From a checkpoint of a small transformer trained on Wikipedia.
Architecture: rotary positions, biases, tied embeddings, attention and MLP in parallel.
MLP neurons of a small language model. Each row is named by its layer, matrix (up: input weights) and neuron, and shows model dimensions 16-79. Each number is 50 + 12 x the weight over its row's rms, rounded and kept within 0 to 99.
After each neuron's rows, "fires on" lists the tokens most often at its 100 highest values on Wikipedia text that the model never trained on.

L3.up323:44 68 41 43 65 57 38 61 57 41 61 72 50 38 36 37 62 70 67 69 59 72 51 43 23 50 47 70 51 63 44 50 48 75 55 59 52 67 49 52 60 58 49 57 47 72 34 48 63 51 70 61 43 50 37 45 55 52 51 52 38 36 62 75
fires on: "p", "ack", "ock", "st", "ts", "ow"

L5.up324:83 61 50 54 48 48 36 40 50 58 60 42 41 46 40 53 63 31 60 41 45 46 54 73 68 71 44 58 37 42 41 41 66 48 68 56 53 51 54 55 46 49 25 34 45 53 38 54 56 46 59 67 53 50 57 52 72 67 49 55 47 55 57 53
fires on: "f", "re", "est", "h"

L10.up279:72 41 40 48 59 45 51 51 58 42 51 47 75 59 58 49 49 44 36 57 55 67 67 56 38 37 42 71 47 59 36 42 47 52 45 63 66 66 48 44 72 72 60 59 51 55 43 38 50 58 75 66 40 73 50 45 58 57 63 47 32 44 48 65
fires on: " th", " Th", "at", "Th", "p", "th"

L3.up111:50 57 69 50 78 43 65 68 35 47 46 52 52 56 39 50 68 66 50 27 56 57 40 48 38 32 68 50 44 45 53 54 50 81 51 53 44 58 64 54 48 59 45 49 41 56 41 60 63 51 55 41 35 54 52 53 49 24 42 46 41 40 54 70
fires on: "ll", "ten", "e", "ed", "d", "k"

L9.up366:45 48 58 37 55 53 48 38 65 32 18 48 56 53 49 57 59 55 58 72 60 47 45 69 33 32 48 20 42 73 58 42 59 51 89 54 42 35 54 53 29 43 34 48 75 65 46 50 65 42 65 40 53 49 61 39 50 53 40 43 48 36 38 59
fires on: "s", "ot", "ates", "ust", " will", "es"

L3.up274:52 62 59 52 54 45 32 39 46 43 40 62 42 48 47 62 54 62 55 34 54 46 38 54 48 44 51 41 44 61 44 56 52 62 48 39 48 19 36 77 70 60 53 60 40 57 26 42 59 76 41 46 50 63 54 65 68 33 52 43 46 34 51 61
fires on: "ill", "ing", "ained", "om", "ed", " k"

L6.up121:63 46 56 32 48 78 48 46 60 24 52 52 63 67 38 64 32 42 57 51 60 49 67 65 52 53 33 61 66 67 69 60 63 71 52 47 64 57 60 58 66 43 42 31 45 43 52 60 53 31 45 46 50 56 55 51 56 42 44 56 40 56 60 32
fires on: "1", "2", " However", "s"

L9.up224:46 46 44 63 37 46 41 74 43 31 40 47 25 34 47 43 54 48 70 48 43 68 53 70 59 60 25 57 43 50 29 37 49 41 39 41 51 58 66 55 59 65 51 52 46 47 41 63 61 49 36 57 52 68 56 34 46 40 37 56 42 51 55 46
fires on: "en", "ron", " York", "l", "6", "th"

L6.up570:63 60 57 63 44 36 49 54 27 56 34 45 53 59 47 44 46 36 57 50 64 64 60 77 68 57 57 47 41 39 38 64 53 41 62 64 56 36 52 48 59 64 75 44 71 57 33 62 57 63 63 66 67 31 53 32 54 49 35 64 37 60 51 60
fires on: "l", "it", "ar", "re", "est", "ard"

L8.up230:68 49 45 45 43 53 65 60 48 58 70 39 47 50 47 33 41 49 45 27 66 43 34 56 47 68 53 36 47 38 39 73 76 41 49 60 45 55 56 60 54 35 53 53 49 65 37 49 39 49 55 43 48 61 60 50 60 59 52 69 33 50 37 22
fires on: " acc", " Mc", "er", "a", " U", " rec"

L4.up182:68 61 51 61 43 43 34 53 35 55 47 52 32 47 40 59 62 59 45 18 55 62 39 70 53 37 53 42 47 62 57 44 52 57 61 45 43 51 56 48 69 46 39 60 51 71 63 44 49 48 19 51 73 46 51 37 66 55 48 42 37 49 68 43
fires on: "ou", "ide", " -", "ra", "ru", ","

L3.up52:46 26 38 22 69 53 50 58 67 55 38 68 56 39 60 52 70 57 54 39 51 31 53 63 46 59 67 63 31 61 31 62 34 61 63 39 44 54 46 57 63 48 52 66 39 35 32 41 40 45 70 45 50 51 71 54 54 46 50 73 44 42 61 64
fires on: "r", "t", " of", ":"

L4.up72:67 56 42 43 46 59 38 46 56 67 47 52 48 59 52 56 53 44 65 54 65 54 84 67 55 70 36 31 48 38 48 39 37 34 26 59 48 55 53 75 39 56 42 48 58 53 49 52 50 45 41 50 62 51 46 42 47 52 46 42 46 48 65 43
fires on: " he", " and", "n", "inc", "s", "8"

L5.up437:63 54 27 37 51 40 53 57 41 53 32 35 45 73 58 43 50 20 37 59 31 64 46 65 76 54 47 43 40 19 48 52 52 57 56 44 60 37 43 68 41 69 50 45 49 52 49 46 53 42 44 53 73 62 42 59 38 38 41 27 51 26 79 65
fires on: "ra", "ro", "ad", "g", "r", "ri"

L6.up380:67 59 42 61 52 55 46 46 67 48 42 52 65 82 48 50 54 23 45 44 40 48 53 65 49 69 41 69 38 41 65 39 44 50 64 42 21 31 59 48 46 53 24 51 54 62 52 56 54 41 36 69 61 57 73 58 53 44 60 37 40 60 58 54
fires on: "est", "ost", "ate", "ver", "az", "ig"

L3.up244:62 43 42 55 62 59 37 40 67 59 34 47 56 49 37 42 56 47 58 36 50 32 22 56 43 46 47 17 54 43 28 68 63 59 63 61 45 53 39 55 86 50 35 72 35 54 27 43 46 23 39 52 60 48 75 77 60 48 45 24 38 37 62 54
fires on: " he", " his", "ind", "ing", " tr", "ical"

L4.up192:54 52 43 28 47 60 34 57 64 35 56 61 38 66 57 59 47 32 55 54 42 49 78 40 50 73 45 39 22 57 41 57 41 38 34 43 56 32 53 82 58 47 38 53 51 38 29 48 57 58 30 55 72 64 62 50 45 48 48 57 45 56 46 61
fires on: "and", " All", "on", " number", "ish", "ass"

L4.up154:66 57 44 57 70 56 71 63 34 51 48 49 72 55 51 59 43 57 50 58 40 51 52 61 44 57 45 67 51 43 30 37 54 68 53 59 41 53 56 57 49 59 50 58 67 57 50 42 56 55 71 59 32 46 56 49 49 53 47 38 42 40 62 45
fires on: "ot", "at", "–", "h", "it"

L6.up279:61 49 54 37 43 58 52 52 43 58 48 40 57 57 54 63 36 51 77 71 50 64 64 41 44 49 47 36 52 44 61 59 24 67 66 58 74 50 52 39 40 66 54 60 60 48 39 52 52 48 47 58 49 36 42 64 43 73 39 39 28 37 64 32
fires on: " |", "n", "oin", ";", "ite", "on"

L12.up587:59 58 30 33 52 63 31 36 32 43 36 57 47 59 26 64 49 63 36 46 24 37 43 61 51 51 49 41 29 52 38 61 51 48 53 48 52 43 56 59 60 49 36 70 39 66 44 40 49 63 45 32 55 40 61 49 59 52 22 93 50 56 50 27
fires on: "a", " ne", "e", " ", " Ne"

L10.up184:51 54 45 57 49 21 46 45 52 30 45 63 60 67 56 58 31 58 52 43 71 67 50 44 52 74 55 49 58 37 56 60 72 47 68 35 51 34 56 56 48 74 62 54 56 56 45 54 43 64 30 57 49 28 55 47 49 36 56 52 36 39 76 42
fires on: "A", "am", " V", " D", "ri"

L10.up122:51 59 56 50 40 54 40 43 32 61 43 71 49 48 39 51 47 33 61 56 33 34 54 48 72 53 41 49 38 55 81 30 66 55 33 29 49 49 35 53 54 46 35 72 48 41 61 50 48 46 39 56 65 36 52 43 53 51 40 85 40 55 64 35
fires on: " s", "n", "ake", "a", " f", "e"

L8.up209:64 56 63 55 47 87 51 53 41 60 52 60 46 36 59 55 56 66 51 47 34 57 51 39 43 42 47 49 40 59 63 42 66 61 32 35 48 26 30 45 61 43 41 63 38 59 34 47 66 58 57 63 38 67 57 64 54 46 52 43 40 26 43 59
fires on: "ed", "cept", "ing", " released", "ten"

L9.up240:54 65 43 49 64 66 38 74 38 43 50 35 56 70 56 42 42 57 56 44 55 51 54 44 63 44 61 42 59 57 46 58 63 51 54 36 31 47 54 46 63 39 55 59 43 56 49 58 42 46 45 54 50 73 39 71 54 55 53 40 44 61 41 54
fires on: " l", " fl", "al", "ed", "l"

L6.up333:58 36 46 35 59 69 35 59 40 20 35 57 48 54 47 51 34 51 68 56 52 60 50 35 35 56 30 46 40 62 52 57 25 54 52 48 48 47 60 56 56 57 69 40 45 57 47 44 39 53 51 40 45 49 51 66 69 63 49 42 42 28 65 74
fires on: " be", "w", " W", "wards", "o", "is"

L10.up297:62 45 52 76 47 60 42 48 36 64 58 51 51 37 36 53 49 51 61 47 46 58 45 41 69 67 73 54 50 43 46 55 37 57 49 74 54 19 44 23 54 56 61 37 57 69 50 56 49 51 65 53 60 53 63 49 54 67 31 38 42 41 56 45
fires on: " C", "ro", "it", " E", "n"

L10.up100:58 58 08 24 45 68 40 49 66 49 69 53 52 72 31 70 74 35 48 43 17 79 30 42 43 69 51 54 44 33 49 57 70 64 56 50 62 47 46 33 60 41 61 39 60 67 34 51 36 67 55 45 47 47 56 35 68 46 46 46 48 61 66 54
fires on: "ra", "ab", "ri", "–", "em", " "

L3.up415:58 37 70 48 37 46 41 49 39 38 50 42 52 55 41 57 58 51 53 50 39 77 60 50 74 62 41 30 36 48 59 50 55 50 50 22 57 28 44 88 75 66 50 40 47 79 70 51 66 28 39 56 78 55 58 35 41 63 47 30 48 54 54 53
fires on: "g", " ", "ed", "s", "t"

L3.up595:52 49 68 45 71 48 49 61 46 50 49 46 51 41 44 32 66 55 60 64 39 57 40 50 48 42 71 47 33 46 55 50 66 73 74 52 46 47 51 41 50 65 52 44 54 43 29 69 60 59 49 58 26 65 55 50 48 31 46 56 42 39 64 48
fires on: "e", "h", "k", "w", "l", "u"

L6.up274:63 44 57 46 53 60 36 36 55 30 33 49 39 58 42 63 37 45 37 36 52 41 44 80 40 42 41 40 56 50 43 46 23 56 67 52 23 43 52 54 55 42 35 42 64 56 78 59 50 52 50 43 33 42 55 30 55 41 25 50 41 44 51 57
fires on: ",", ".", " |", "-", ")"

L9.up18:62 53 58 54 81 30 44 54 44 38 61 59 48 59 42 38 43 75 49 57 57 45 50 30 52 85 66 47 56 51 55 66 72 29 53 28 46 57 33 56 57 57 51 64 64 64 45 53 62 55 59 58 54 72 67 40 61 49 51 55 30 44 55 48
fires on: "ar", "or", "y", "ur", "er"

L3.up251:49 38 44 36 76 61 53 61 49 58 37 78 35 36 33 54 35 61 53 61 55 49 48 39 62 62 45 58 07 45 59 64 50 66 55 55 41 45 54 67 45 43 66 25 44 53 39 58 52 55 61 42 46 43 69 29 35 56 40 30 49 38 56 73
fires on: "s", "t", "y", "p", "on"

L8.up250:46 64 51 54 64 34 67 49 60 36 42 38 55 46 39 53 49 51 58 50 64 45 30 58 59 61 52 53 56 51 30 70 81 58 44 59 28 68 57 63 46 51 67 37 51 45 41 35 54 40 36 41 39 46 58 72 50 54 36 55 59 40 41 24
fires on: "1", "a", "o", "i", "t", "er"

L10.up623:64 50 53 65 41 50 45 20 53 38 36 35 69 67 44 40 51 64 43 42 67 49 19 46 50 63 64 56 49 49 56 46 59 48 47 45 65 66 47 64 63 58 49 47 28 57 34 69 45 47 45 62 64 51 72 62 40 56 37 47 41 31 59 47
fires on: " S", "er", "ur", "r", " sup", "en"

L8.up475:61 52 62 30 47 53 58 57 39 38 25 46 59 50 50 46 44 49 73 50 59 63 43 39 56 47 60 36 57 48 69 45 54 67 52 82 44 54 68 61 64 54 41 50 55 60 40 53 40 53 49 40 51 44 54 64 56 39 55 63 44 51 71 68
fires on: " W", "w", " w", " (", "ell"

L3.up237:63 39 33 52 40 62 26 56 44 28 64 41 26 64 53 73 43 38 67 43 60 38 48 46 48 60 64 40 53 59 70 55 50 65 37 46 53 58 48 60 49 56 47 52 59 37 36 47 50 55 66 38 43 62 41 48 69 65 41 66 48 67 57 46
fires on: "ch", " arr", " election", "-", " ", "22"

L9.up137:48 28 39 59 53 52 49 29 73 26 72 59 78 56 30 70 74 44 57 42 48 67 47 50 57 35 52 31 54 22 64 57 62 80 66 29 65 53 34 53 29 63 56 64 41 68 49 48 71 49 52 43 46 49 61 38 46 46 50 31 46 59 58 62
fires on: "op", "em", "ep", "ri", " pro", "x"

L4.up128:58 50 58 33 46 57 50 55 49 51 60 32 54 54 68 53 39 58 67 59 58 39 55 45 39 44 49 52 60 48 36 48 47 43 45 57 53 58 28 53 42 35 38 59 48 31 58 48 85 60 78 60 58 70 65 44 76 49 54 83 52 57 64 52
fires on: "t", "if", "ut", "f"

L5.up134:53 42 60 40 25 41 38 42 53 62 55 37 74 47 45 67 36 49 55 51 50 81 46 23 52 30 60 45 41 47 53 42 62 74 57 49 57 53 55 26 55 44 35 56 54 63 59 48 45 51 73 58 41 43 42 30 46 57 45 58 32 42 59 51
fires on: "et", "it", "ent", "ot", "ut", "ad"

L5.up69:55 40 51 38 53 38 41 50 52 46 62 33 35 46 57 57 47 68 60 60 77 65 59 52 36 75 35 44 35 42 47 53 29 64 64 59 31 68 44 44 46 62 25 48 46 55 66 39 79 52 34 55 60 49 57 40 40 37 34 35 38 46 78 79
fires on: " |", "ess", "ory", "os", "v", "qu"

L4.up463:53 60 32 58 55 46 17 54 34 51 54 40 32 65 53 67 43 61 44 69 69 44 64 59 54 49 56 61 50 62 61 48 51 55 49 29 50 55 54 63 52 34 46 54 55 23 48 53 52 56 57 55 56 55 51 39 45 82 32 38 33 59 58 69
fires on: " "

L12.up469:44 43 57 47 84 40 45 28 51 55 40 55 38 40 29 54 38 47 41 43 47 50 39 57 44 38 54 27 41 36 29 74 52 50 40 53 31 43 53 58 51 63 36 53 38 60 43 39 50 58 34 39 57 51 56 49 65 37 41 55 51 50 46 36
fires on: " Al", "o", "a", " Mo", "u"

L12.up490:62 55 60 69 41 47 45 44 68 66 49 57 39 74 64 58 57 62 47 51 38 45 49 64 60 42 48 39 50 64 36 47 46 66 61 43 57 44 61 43 53 60 16 38 37 40 40 43 54 66 54 40 57 60 64 28 55 84 52 56 44 49 53 57
fires on: "le", "ch", "p", "er", "ver", " ch"

L12.up73:56 46 56 56 53 46 41 60 51 43 53 73 79 62 59 50 52 33 52 53 58 52 39 75 72 45 54 54 50 53 32 38 57 76 44 55 56 43 48 44 45 54 38 36 62 66 56 57 44 39 44 50 58 66 54 64 51 58 63 29 40 40 36 59
fires on: " g", " Sch", " G", " im", " S", "h"

L9.up93:64 47 31 48 24 45 72 13 68 67 64 53 65 35 42 43 42 32 47 49 50 47 46 37 56 19 33 30 36 61 43 67 49 74 36 57 58 45 47 60 60 36 40 55 33 52 27 51 65 37 51 54 53 41 75 42 59 37 62 47 46 35 50 55
fires on: " ", " (", "ant", "ak", "art"

L6.up241:45 54 53 31 51 82 57 47 48 49 31 68 72 41 50 62 30 73 45 47 50 46 51 53 48 37 74 67 39 49 40 53 44 45 52 45 53 32 41 66 71 56 55 52 24 51 34 65 62 55 69 39 63 65 56 38 30 57 45 43 35 45 52 75
fires on: "t", "s", "p", "c", "d"

L8.up568:71 49 51 31 50 50 47 49 49 72 42 42 63 40 53 48 52 45 57 51 37 37 44 64 58 67 51 51 41 58 70 62 52 58 55 42 54 34 54 49 55 58 39 49 35 58 45 36 41 57 52 59 55 46 53 56 54 42 47 66 35 43 41 24
fires on: " T", " H", " D", "n", "a", " F"

L5.up199:63 48 60 56 24 84 41 68 59 35 61 62 41 72 54 64 38 63 25 37 43 49 41 47 78 24 55 53 36 58 39 68 35 56 37 58 42 38 55 59 43 41 29 40 54 64 37 44 39 65 49 54 66 54 59 47 54 56 52 74 48 54 52 48
fires on: " ch", " l", "al", "ist", "ch"

L3.up43:58 80 61 42 53 52 44 46 58 44 67 45 41 47 48 48 60 51 57 42 40 61 47 49 37 58 47 43 43 54 65 44 47 52 72 56 38 55 31 85 55 53 46 71 44 46 47 59 63 41 44 56 53 62 44 58 54 55 35 60 37 59 47 46
fires on: "-", " st", " par", " ro", "ud", "ock"

L8.up371:52 55 34 46 72 46 54 57 48 43 46 68 55 60 47 57 37 70 40 61 64 61 59 48 59 62 43 55 35 63 34 66 45 41 55 45 50 50 45 36 54 44 63 59 44 45 31 50 40 63 45 50 32 49 73 51 53 43 37 61 42 55 60 42
fires on: ":", " as", " /", " –", " and", "):"

L3.up21:53 55 43 25 53 60 51 70 36 42 66 41 63 63 54 36 53 47 54 63 64 61 34 36 44 64 07 57 45 43 32 46 55 62 52 57 41 55 48 36 51 60 47 50 44 44 52 43 60 46 38 61 64 61 43 63 56 41 56 57 36 48 75 50
fires on: ":", "iss", "v", "ess"

L12.up474:69 70 39 54 68 48 61 38 41 51 55 51 62 46 62 57 41 38 30 42 48 52 44 63 78 50 49 33 62 61 39 56 73 63 55 67 45 61 55 44 43 44 41 58 40 49 46 52 39 45 33 69 46 68 48 77 62 50 59 36 50 45 58 51
fires on: " S", " C", " c", " m", " im"

L4.up290:71 88 57 44 47 41 47 68 27 54 47 57 53 43 47 56 32 53 55 53 50 70 39 57 59 43 50 58 55 48 34 55 68 42 46 32 59 50 61 41 57 51 32 69 54 58 50 61 53 52 48 51 62 48 52 37 64 51 48 35 43 37 80 58
fires on: ",", ":"

L4.up628:47 47 57 50 52 55 39 34 58 53 43 43 43 68 46 46 55 46 59 48 50 48 49 66 49 68 62 61 40 62 58 55 69 69 60 44 40 62 66 30 59 52 57 33 50 53 45 61 42 39 47 47 29 54 50 45 45 37 50 42 49 41 48 30
fires on: ")", "son", "1", "2", "ies"

L6.up504:53 70 54 36 59 46 50 60 55 36 36 78 61 55 64 69 56 70 44 44 35 67 46 57 50 64 41 54 51 51 41 74 64 55 60 45 33 56 48 59 53 41 47 64 37 39 39 59 71 70 35 52 70 54 59 58 62 63 43 46 49 20 75 60
fires on: ":", "-", " |", "ou", " a", "out"

L4.up455:57 49 42 51 65 71 53 55 40 42 41 42 52 67 50 60 51 63 49 64 52 33 47 31 62 88 47 36 34 57 45 49 51 46 58 38 61 48 52 52 65 64 27 49 56 58 51 67 48 45 40 51 50 60 60 54 44 66 57 44 26 61 60 48
fires on: "all", "v", "age", "ounced", "pl", "f"

L12.up266:60 54 67 58 61 59 44 52 40 54 56 43 58 54 43 56 45 34 54 46 69 77 32 52 59 55 51 56 32 53 54 51 34 55 46 60 30 61 47 43 55 66 24 43 56 61 53 57 29 49 45 73 70 42 55 45 33 45 34 51 44 09 38 62
fires on: "st", "f", "em", "ig", " inst", "ant"

L5.up308:74 71 44 45 62 68 57 52 41 33 40 42 43 53 48 52 36 46 53 62 40 55 52 51 62 43 50 67 46 46 57 61 62 56 39 56 29 38 56 32 61 63 43 66 55 70 52 51 60 58 49 68 58 50 45 58 61 66 54 27 48 42 48 22
fires on: "ot", "n", "et", "ent", "w", "mer"

L6.up558:56 63 45 59 49 49 41 53 58 51 52 53 51 52 37 70 64 43 63 53 62 68 47 48 71 50 38 34 50 71 26 59 67 70 47 57 25 42 58 71 70 37 53 45 56 39 42 37 64 62 58 60 70 49 67 43 45 54 40 58 42 18 41 51
fires on: "ow", "t", "on", "er", "an", "ome"

L10.up13:68 55 67 47 57 64 47 51 43 41 37 57 41 49 47 46 57 44 58 59 44 55 35 50 78 46 43 52 47 46 72 54 80 55 49 48 40 51 52 71 50 70 48 44 57 50 51 35 44 61 61 57 50 61 63 42 31 60 40 26 44 32 45 54
fires on: " ex", " ", "s", " rel", " March", "\n\n"

L3.up455:54 54 71 43 72 43 50 23 56 63 61 31 63 45 67 41 57 54 63 39 58 53 60 58 41 34 44 38 53 47 36 59 44 71 37 68 50 48 63 63 62 44 59 54 31 71 54 50 60 44 60 59 59 64 54 50 40 48 36 47 30 35 55 37
fires on: "e", "s", "ar", "ing", "ic", "ter"

L4.up303:50 43 37 29 51 52 55 65 58 39 43 57 53 20 45 58 41 62 43 39 49 51 29 55 52 44 69 59 59 87 42 46 42 51 54 66 52 58 51 66 56 61 44 61 43 64 21 50 50 47 51 68 32 52 53 49 48 41 50 48 44 47 59 53
fires on: "en", "ind", "l", "ed", "ll"

L9.up451:43 51 51 44 60 46 53 65 63 45 28 72 94 58 50 62 39 49 47 60 40 69 58 65 43 41 61 74 55 46 29 51 35 57 47 59 30 41 37 45 56 49 61 68 57 64 61 63 42 38 46 48 36 53 59 43 47 68 46 40 42 56 43 69
fires on: "y", "at", "ib", "ot", "od", "ac"

L3.up416:59 56 47 26 42 65 37 77 49 19 52 68 67 53 56 55 65 46 41 54 41 44 56 60 35 24 54 72 52 60 31 64 43 50 52 51 57 40 64 50 69 52 40 55 68 35 33 49 56 58 62 65 45 73 59 52 46 45 59 68 35 28 62 65
fires on: " th", ":", "Th", "t", " of", "th"

L3.up576:59 57 70 13 33 58 38 40 56 61 52 33 75 46 46 64 58 74 61 44 48 71 41 45 53 55 39 47 47 47 42 52 58 77 62 68 61 43 61 56 65 37 55 49 47 57 54 54 37 51 73 53 50 55 59 43 51 43 58 63 46 40 40 41
fires on: "e", "ing", "ab", "ly", "ars", "as"

L8.up214:70 49 39 55 52 65 46 41 38 45 46 45 62 42 45 45 54 48 53 31 49 36 40 38 47 48 81 50 54 52 47 58 73 48 47 42 62 42 76 62 60 58 52 45 26 40 24 53 37 54 68 55 54 57 57 43 63 52 47 48 50 37 38 61
fires on: "r", "ur", " /", "umb", "k", "ell"

L4.up252:49 30 54 33 29 41 43 42 50 59 63 42 52 47 63 53 55 56 44 55 57 55 38 44 60 24 43 42 62 42 65 42 54 53 72 39 48 47 25 51 55 41 43 54 70 33 50 42 77 41 69 43 60 41 57 36 52 44 52 49 44 48 58 59
fires on: " |", "it", "3", "ut", "t", "ent"

L9.up554:45 19 36 52 53 39 41 30 54 47 68 44 65 66 48 55 35 49 45 49 60 53 48 42 35 62 42 44 57 48 61 57 63 40 60 54 56 43 30 50 49 62 55 60 47 72 71 41 57 72 36 59 37 60 65 33 45 59 41 52 31 44 49 43
fires on: " cap", "ut", "op", "up", "ud", "ri"

L4.up413:64 61 58 56 57 49 52 46 39 60 60 37 63 49 67 55 46 57 71 56 56 77 54 66 64 50 42 35 48 57 60 47 42 49 23 55 40 45 25 69 47 41 44 60 30 59 60 55 47 47 35 47 71 44 61 57 61 42 40 55 45 55 57 48
fires on: "s", "un", "f", "–", "ans", "n"

L4.up32:59 61 53 52 53 50 40 47 46 08 70 47 41 62 71 51 28 48 33 59 57 71 47 55 66 36 50 70 41 63 66 61 53 49 39 29 45 45 49 59 35 35 40 45 64 32 45 63 47 73 44 46 78 65 29 44 55 72 49 37 39 57 60 47
fires on: "ch", " ", " years", "9"

L3.up423:60 52 58 14 35 54 53 58 48 56 64 54 34 42 32 36 52 52 30 31 62 36 46 56 51 69 66 58 41 65 39 40 82 49 50 36 45 33 53 66 75 48 45 59 34 56 47 63 52 41 43 53 57 49 54 44 47 45 67 49 39 57 61 61
fires on: "ed", " red", "led", "med", " along", "ing"

L4.up297:48 89 45 41 30 47 55 61 56 54 59 58 41 65 61 47 63 46 66 51 73 65 61 49 46 51 31 41 44 59 58 39 58 54 56 52 53 56 32 48 41 50 53 54 35 57 60 39 55 50 64 57 51 83 43 56 58 57 46 66 44 50 60 52
fires on: "od", " who", " later", "ter", "ock", " ro"

L6.up424:70 48 62 64 43 45 67 51 33 44 36 51 53 59 36 48 50 58 48 37 33 70 51 50 76 45 53 42 43 39 71 68 54 55 51 73 54 34 49 48 60 48 49 70 58 64 43 47 58 51 64 59 64 62 54 39 65 55 42 59 49 48 49 37
fires on: "n", "it", "ot", "l", "yn", "w"

L3.up63:71 51 50 32 51 36 30 71 27 21 43 46 45 59 48 53 41 29 48 51 57 57 59 56 43 43 55 50 52 49 60 46 47 40 91 66 47 52 57 58 52 50 38 40 73 54 50 68 78 58 54 49 71 46 59 43 58 50 22 57 55 41 43 38
fires on: ",", "ell", ".", "\n"

L4.up486:57 46 50 27 49 47 45 55 48 60 42 39 55 55 53 57 52 42 55 55 48 59 57 32 61 47 39 50 61 58 48 42 51 60 48 53 40 65 48 55 43 57 45 58 70 51 43 77 72 44 64 57 39 64 47 72 32 68 36 68 44 45 62 55
fires on: " |", "st", "ag", ";"

L3.up294:61 34 62 39 63 62 48 51 55 43 43 40 44 50 54 63 53 61 67 60 41 65 30 50 49 44 35 46 48 46 35 41 38 54 74 45 57 43 43 57 67 40 36 44 58 55 62 42 80 42 42 49 42 68 79 45 67 62 51 50 42 43 51 56
fires on: "es", "ices", "s", "ing", "ations", "ics"

L3.up134:54 57 83 49 47 71 41 51 29 57 70 51 43 67 40 64 43 23 39 45 47 40 43 45 49 45 38 49 42 28 45 42 51 49 63 61 46 77 60 51 69 37 46 60 72 50 48 50 55 54 55 58 50 64 52 50 44 57 52 70 48 56 46 51
fires on: "te", " loc", "c", "oc", " stat", " com"

L4.up291:52 60 87 31 42 55 25 45 60 65 43 46 28 41 50 45 61 51 34 38 56 48 71 62 69 39 55 40 59 53 45 58 71 58 45 45 60 32 57 74 58 47 48 40 40 65 64 66 39 48 52 61 45 56 48 58 43 58 50 46 39 54 68 32
fires on: "ing", "ed", "ful", "er", "m"

L4.up42:52 65 39 30 53 66 71 81 58 36 49 43 52 54 56 54 55 51 44 46 40 67 47 54 66 71 35 46 36 46 40 33 40 62 26 81 24 65 62 66 79 43 51 50 47 62 52 41 45 66 35 46 43 55 50 54 62 26 44 54 46 41 47 47
fires on: " both", " W", " ch", " w", ":", "w"

L6.up352:47 61 63 34 48 65 24 58 47 44 50 37 41 53 45 61 59 40 56 50 59 56 62 61 68 36 54 41 45 57 45 59 30 52 36 50 42 68 39 43 61 54 54 57 40 58 47 63 36 54 32 52 54 53 46 58 57 48 65 44 51 65 48 55
fires on: "omen", "ind", "et", "ork", " town", "ear"